From a checkpoint of a small transformer trained on Wikipedia.
Size: 12 layers, width 512, 8 heads of 64, MLP 2560 GELU, vocabulary 34374, 61.8M parameters.
Training: a variant of Adam for these matrices, 530M tokens, 8094 steps.
MLP neurons of a small language model. Each row is named by its layer, matrix (down: output weights) and neuron, and shows model dimensions 176-303. Each number is 500 + 50 x the weight over its row's rms, rounded and kept within 0 to 999. Numbers have three digits each.
After each neuron's rows, "raises" lists the tokens whose logits its output raises most directly, leaving later layers aside.

L9.down1056:503485440542546429526424516550403487637587496485494521589552563556458535574554425543544455581513492584521484485603584586524503499418420478441500526460374529518580562419511429440580524493513468510475480516527596535527491539464427489471450525476466582468517561435465481477466461449441465481468474512487491565501519523560495405529506486497473462502482432545532575489523553483529480498620
raises: ".)", ").", ".", ".;", "):"

L9.down1045:470452470521549502547497421408518417479439482544505484548418486557502461472567540472427526532537605600531586556565460488491562428513581475501444512431493472503476510501509504556530531510435493504493524479446559421573514451591473599576599508618509454506537516599520510475515538489471563543442544502537558525535579421458526491467458523504470534456481570434458398472648458562499416450620
raises: ",", " ,", " and", "},", ".,"

L9.down1390:511420539517523574532496552563555485576497444556434613392495450496590448591420507529477549590478498479402517428532532499544403521418554422427398535491607454499480630420538485548487646480534441443469568500443569485485560528526529475534518516428503460339471529487483528504535459478465432441535424511506524486618427512465403502434508450497574557483478486521467531435486522496503478433424
raises: " |\n\n", " |", " |\n", " recent", " whose"

L9.down540:527590551393531495533483484417524506469522641537468469474494450518615472524454483487502431514394475487485527483544503526474502422447395516480585502452471504416432527476539539466533530593501536549529496473461465434508486444491457533578531558478453455467518544535427480496443535507512469572516389553513473542427457397534384484409390562530519472539500534456510570462457436453467550541530
raises: "ov", "iv", "ij", "ian", "lav"

L9.down193:449517581513588515495463551524494565596476454546569528481565454562458496415570470350508492469475559476528514442387553517499474499501515414612502485438521453434549485560510523481374546437510483505568566519505400504536437472485487483569445439550503470489483497462470489481449603430559517432533564527496528503514536512518502409551634492505478482512452502393542549461659541555499548472534
raises: "2", "5", "4", "7", "3"

L9.down2235:584449420450493505466507478525486608555444448487496465436602528522482577513502521371475475570511538501540441563541554467471456518538497546526449494518582582492447480530564451519423473542424426506459534529450492484486585465475444494511463483517537484536479463575569457427522605477524441548449525489493406420512496526545534440467536506443556574470548564495487508473553442492513520614544
raises: "-", "Note", " ", " order", "Source"

L9.down619:508490403530479559560488426532464540483478413417432490570527552470519485478460574396577463531472592544500492438549512553518534413518479488572500491593522478435494440511520469515495424360442520503448566521529520526551481578423525603600522500453514490548446531493560514445423595481428554472522515484464525554522455536453381401466539377479516593519407416454532533511527471479515542497520
raises: ".\n\n", "\".\n\n", ").\n\n", ".\"\n\n", ".\n"

L9.down1922:492543534458392458532466457470496520472509619433524493495528439467520533540511514481466530491482556576529577428524542463508455586483536552554590527461451482506486514521439527476401595386476475524470545529504485560506500572469574402494523448506460486532594485435570492494495597513441546434595546397492389485546500546477456500489472561510553489542499469452475500526563490466496473499453
raises: "1", "0", "3", "5", "7"

L9.down46:543490445496623456472457473458478606461597532511491477465507533560388461480440430528545561521523518457438501628485489547493477533462452449487447567513486432494419511517625565560512586482478391547472554551461461524477421539512446420521421460497518461493555456485515435415510531532530407483487570552509535520389439535508488441536596524482517544463498440427500513518514583449508510499448
raises: ".", "\".", ".\"", ".\n", ".;"

L9.down1630:513413525460523544521554520492500493495443515640487511472525558464478522403471451429432487532430446583517527480467548566548514469484485416558520548548557534454544468507478461429566546505480566534519625485509424416477395548543473542529434559518517529486567459446552398499472519491522412470450526514476462480470542535387461433473553528503462436431390575444466546447563607396575501435596
raises: "0", "6", "7", "3", "8"

L9.down872:496436435534545469580427477435483502499505464448403564471444453463569515536505492432483495529477535503520479535511567544459575493414444533436466495552451590481470523518483535510506573485583529548417526433503508545460493520521537469472557466545493503540529468561482512470558548516500491467531413466442588522545452551516453399549497464405475446452397450419528492483469476476531560532446
raises: "\".", "\".\n\n", ",\"", "\"", ".\""

L9.down2147:531478601418569556480550526515510528425509457567487590553450436402432492490358452466505462486570545502513511523523452578572520451549448454458466586528510532537462543477499385451570495483506443502418579527552449536490424576563418559568474486477503573484534499518454497536577477547519469472453465520607580554516486544390461511460511565433499516579552459526356524432471567488501484483428
raises: " (", ".\n\n", " |\n", " (\"", " are"

L9.down559:489579570522431490437516481504497549504517499438544522497571471494523440475473541492476482446541538523555555496497518490460517520486445565451515506541536482546451581523536449386423511517499542523501524492497478488455531566512470509616425496440469552567511443487416503471458541508523531542473447510422496504481544495364508494508531525500477447522523506511522446433454450480465542518544
raises: " (", " ", " \"", " (\"", " “"

L9.down1796:492462475471511567513489571395381537526505560488438541498509530448523549576575500494506505511541470499495568474526423506503465504547460456529605472412477428512583546605443547519633570525495516606539465406497543517478487497586468486533537527552467499537512476477533537460461562503450455506460538481509542530493505437469570416437444549511514364493414594532437489521478511505511524430530
raises: ",", " up", " down", " that", " and"

L9.down989:567511406525483526522467467489500560509544531481437461464494438483475498515441413414478533501435484598502613451525484564663420525432500482601524557509510467578484511554539490483465543410523503573457575471551527530484560453505502478513568502494413599473581376498367487532530473445471506528499469539467496528525484408585494522524593413454519503390524502493492481498488573571495477514515
raises: "-", "=", " |", ")\n\n", " |\n\n"

L9.down1902:459468507487538500468466389466457509547549532478526566510529489479480571565453439532596450551496507457473479599492527512479576433522441494500479544509456470525553396494465513593533514468561531528493470466542453524514506577528474553447470469435527527507518528460464533457475415523467414463438485498470535540468519516434533332540543537443566545630459479564500532469449446506519568498545
raises: ":", ";", " ", ",", " and"

L9.down815:475473470577361437535567591536536490476490484441449482506466486506510507481559510472556476564502495576486505572511442478566526550574476522562574500507465441465471501549492531530585532506445495510439489473533555560604475479475679479471527428532560457599525527523516456519496540482577442542510479503470550597450507482412521499489415475501464488547532527547465545497506407508552500556475
raises: " March", " August", " May", "August", " April"

L9.down1220:508485437533469525517422436522435522569526553563555424562535449517480522529521535510440463568548492571465496618471451569564515497493517473472443515457498470525534463538582499562555515382505427535441514452522603545556531485570521497552521521568453465473558462568517510459462489543478440443408483498532495525513494398427465447459475461413518523410440481437497456447542486540537462542601
raises: ",", ".,", " series", "),", " ,"

L9.down890:540487443552391508525463432489442490505446424536591499439516476595529472525454465482500471582533646476493491549497516548512557528450488473579463558526415466448505421583486465523517631444480467422515523453490470519526458456545505509539457438502437424624654562477502451498548489562501497423535574470478421448528459536470434547476491552446509497425452558428430476521441475533517512527546
raises: " there", " the", " ", " move", " this"

L9.down299:475417439564544486539481547463414527607558437544561385528530499548405504508525433534431553622516547485467494619481529518402501461465496500456464426437548547482495470505501577544503526478514474535512492496468543529535539500472481554521598492548564474464484452498514579475462495498520372536464573466559528497535487470447470512488422479489530474552418506378487507548515459538561466498549
raises: ",", ".,", ".", ":", " ,"

L9.down1197:546454466453654456508410430505491554611581491561498450529514505598400512491479552436536584499494558489496465408450562485547467481531494457529386499484546498475555447521533531497538582535521473539469608504571426466473506521498586439459508566508482476450537429488469510535515538432440453394459443514458538569514441514477498429458526480558581537541451483465616464570544571527543510502501
raises: ".", ",", "–", ").", ".)"

L9.down298:512438573521421497393590570409515472489540542560448536466491507490525418528397458459586446470509467510454495593408566467438448513461375496467469524536465468486550476544490425544587629382482461527487520440459500481538494495547447440476504505499542439456461445449461384535502480472400486564463468519485531579608450494480486463466466436538474452564596480515517475502457524518495495471517
raises: " |", " ", " .", ".", "s"

L9.down827:316537479523432507578413471419533548433530511485570467617615510484470497499525555516480473506582564492563479543388574508582486511603498468742453443410484489477471461525469477500430492475452506510536525498546530486485508517538567521488431494465521559536468499466465609470495537482454476501460488490512515455439570461602477528513489501607434448471532536514541443496510498460437566486548
raises: "4", "2", "3", "5", "0"

L9.down470:452524477535488531414488524467401534479525540520404509543516500496479435506514533502450528488514557457468587542498519497439441478507448449571517514464453509521529439552571493464591580457506475472520492481588519544482512582503474528498465469551426437535487488502478409486508501481468494466535491515490537538528490436034509450429504460484474513568519477438528508457523495492592451514498
raises: ",", " ", " \"", " and", " ("

L9.down174:554453535537542447394422514451549470510483460496470508517419470500478497556450446488524481526450475589481458568528478563504454484391461462510584511476509488536582537490512523541523528456535492598452561447500501566525443585513536442593462465445418515490543421452498454512456484494531313529425409483517563515490496488473450443600540522453550516475553517569504500428488568548513506466496
raises: ".", " |", " /", ";", " ("

L9.down108:474553493460562433463528578455520544547494529507543518494604496517547500489557402435533536543474498467446472503459501598485424417568508461614522506467507479496542495507460453506480477430508543445446465452492414520588442579492618524555432469434480455483567476459475526512508513549502502531475430503533471513526536412516510545495510495497534529359582555510623522451535511389462528476607
raises: "1", "9", "3", "5", "2"

L9.down1143:533483445470545542579503581514420483569504479521536489536529482557482607465476418446530479428459575438468440514511458485477541500467461542414515417453478598525459521518527566434541541456553521512481535504443488455517476514517532459550547520447631506492659482486535514497451596523475425455469509549447535512534424595468490427529601525499533577557455451429524492481495441510584468539520
raises: ".", ".)", ".\"", ".\n\n", "'."

L9.down2206:608499521526553528450508484547500532488493536557522449419486503569434501510439523433557510493464512537509497516457565528504482492493454498689537520467522482490513431509451493528304590525512426534425545524498517457529548478533487552537476480459454506498489533437411539512478536473505489471505494447514522560481471534529434473471554519497473497549455442529482448417518495498510506581517
raises: "-", "|", " ", "Source", "==="

L9.down923:480540488451530446487547487473483591525434518476577448506602518452567467431510447485478546514475471441597487518528429403554445561514490553498525447473452398456480514562524413547397557536491557470506482456503531498558492504526579531566483458506524505565508524453414482505472416486545516562508510510505524560486604501451498509527520476613574544432513500507533465448507512508395505464595
raises: "1", " ", "2", "6", "0"

L9.down268:508497487613467473524468555469492607498491463507515528525548459491519489438488441508434594573543479514480471465539483519554482504474520516491539523508508558441483508540501432423557464477485492537487500494505556461478460553521469431441378549482561521546537434539489515512510539631405543529452521540545395507499528510505516541534461504477546492432496540535504425515585545567502521506530
raises: "e", "g", "y", "k", "ts"

L9.down2100:458487516450483460446454420505476487589488454546538475589536425457479374493443493471481521491519548491496477574465515482523453517488402468545517495475500482517449488561489566485449547424512408581441585483612461513534509599490465499549481502511500556483533485486438408478562532419519521543416488500527502525494522528516510493485576512497526384539481493515541412462491512438578412498499
raises: "6", "7", "8", "5", "9"

L9.down650:476395543513619530475486470446548418451571507511477482511448536483529546511497491479505554470485454492474460536478448489588483569486595425465482589566548437511595601415468487548414518425534472429442622527518496481540535550535528530463513459583512467466546450543503507500468458540515535542452439528491500530486411476507448456553483516488502490599416382489515515562522537383467583504532
raises: "\"", "\";", "\":", "\",", "”"

L9.down1979:580513494411622428497539498466567505436586509453462527482529495425441467430454513536430615546576499502530565519559453533497574470416454495509496540498519390534510473477573507606468467604481461526495494502444459510463465396473521479528416555487463446495467459543502475548474529494514530490383531452517523487594486518471547485419503521499485451511282570473483364474535481460482548433509
raises: " and", ",", ".", " -", " over"

L9.down428:611542497498509524533572460554446558434425533461565515488451489546578380562485451526545505535440510543484483518455489461510498498572467506506456486551557517521534347506537506517469516564461517457433584508475532444401441388497383576472489430434465550508490530444477467419498505437519482400483540451606549520514546530419490437517462442543579560497479496546460420508495452559505626536542
raises: " ", "1", "   ", " goaltender", " penalties"

L9.down1693:445504470451444514463522485603472602468540471464537500524563516538469506471487471534477373560527499484565445465522521496490487515522526637626396401575497451549430552408511499481510447433466523437518509486519492473511620475471535552541507501505494564523443527477476543471439518496481479442546567505427577464557506495448494587420376365400516452506373542463542593438502482498523405598524
raises: ".\n\n", ").\n\n", ".\"\n\n", "\".\n\n", ".\n"

L9.down1960:454502530513462468480464556448458455473480445522446524500473486467472472500437413434530565427490467580364517515510455553498495494541457469489452572534568505452507507547487507405526520437439496568491474463528520494568517495596471515520424529441361435474594472414543514602513536447436414505534505521489428566573481517524440466526637538511472455519617539502452484449501541461483437494598
raises: ".\n\n", ".", "?", ",", " |"

L9.down2513:542543460461490503466523451431525440600432495550556469569518577566496483555555473557500484483492566497522447429597531465495458556515469465391449458433458520516456509532559469460569517562580481545482540447514466443498506551526495546398400524449493474550507461444571478540477449464427420463435546547429513535527428552463445519488519523532543478542507451490461473435510585511497461524494
raises: ".", ".\n", ".\n\n", ".\"", ".)"

L9.down1700:559440516457547434521444534421470485569496526517444545603504504439488570548484512562569431444511547520446423504480490569451455495516467460452455500518457584487448567454511492471635537499504449530550488641504546494487522557530515491579474515415487469494511515479522480514517482446425458495518445514448535527575530520518479459473545474527520580519550486495521526392470388477566444467504
raises: ".\n\n", ".\n", "ü", "ing", ").\n\n"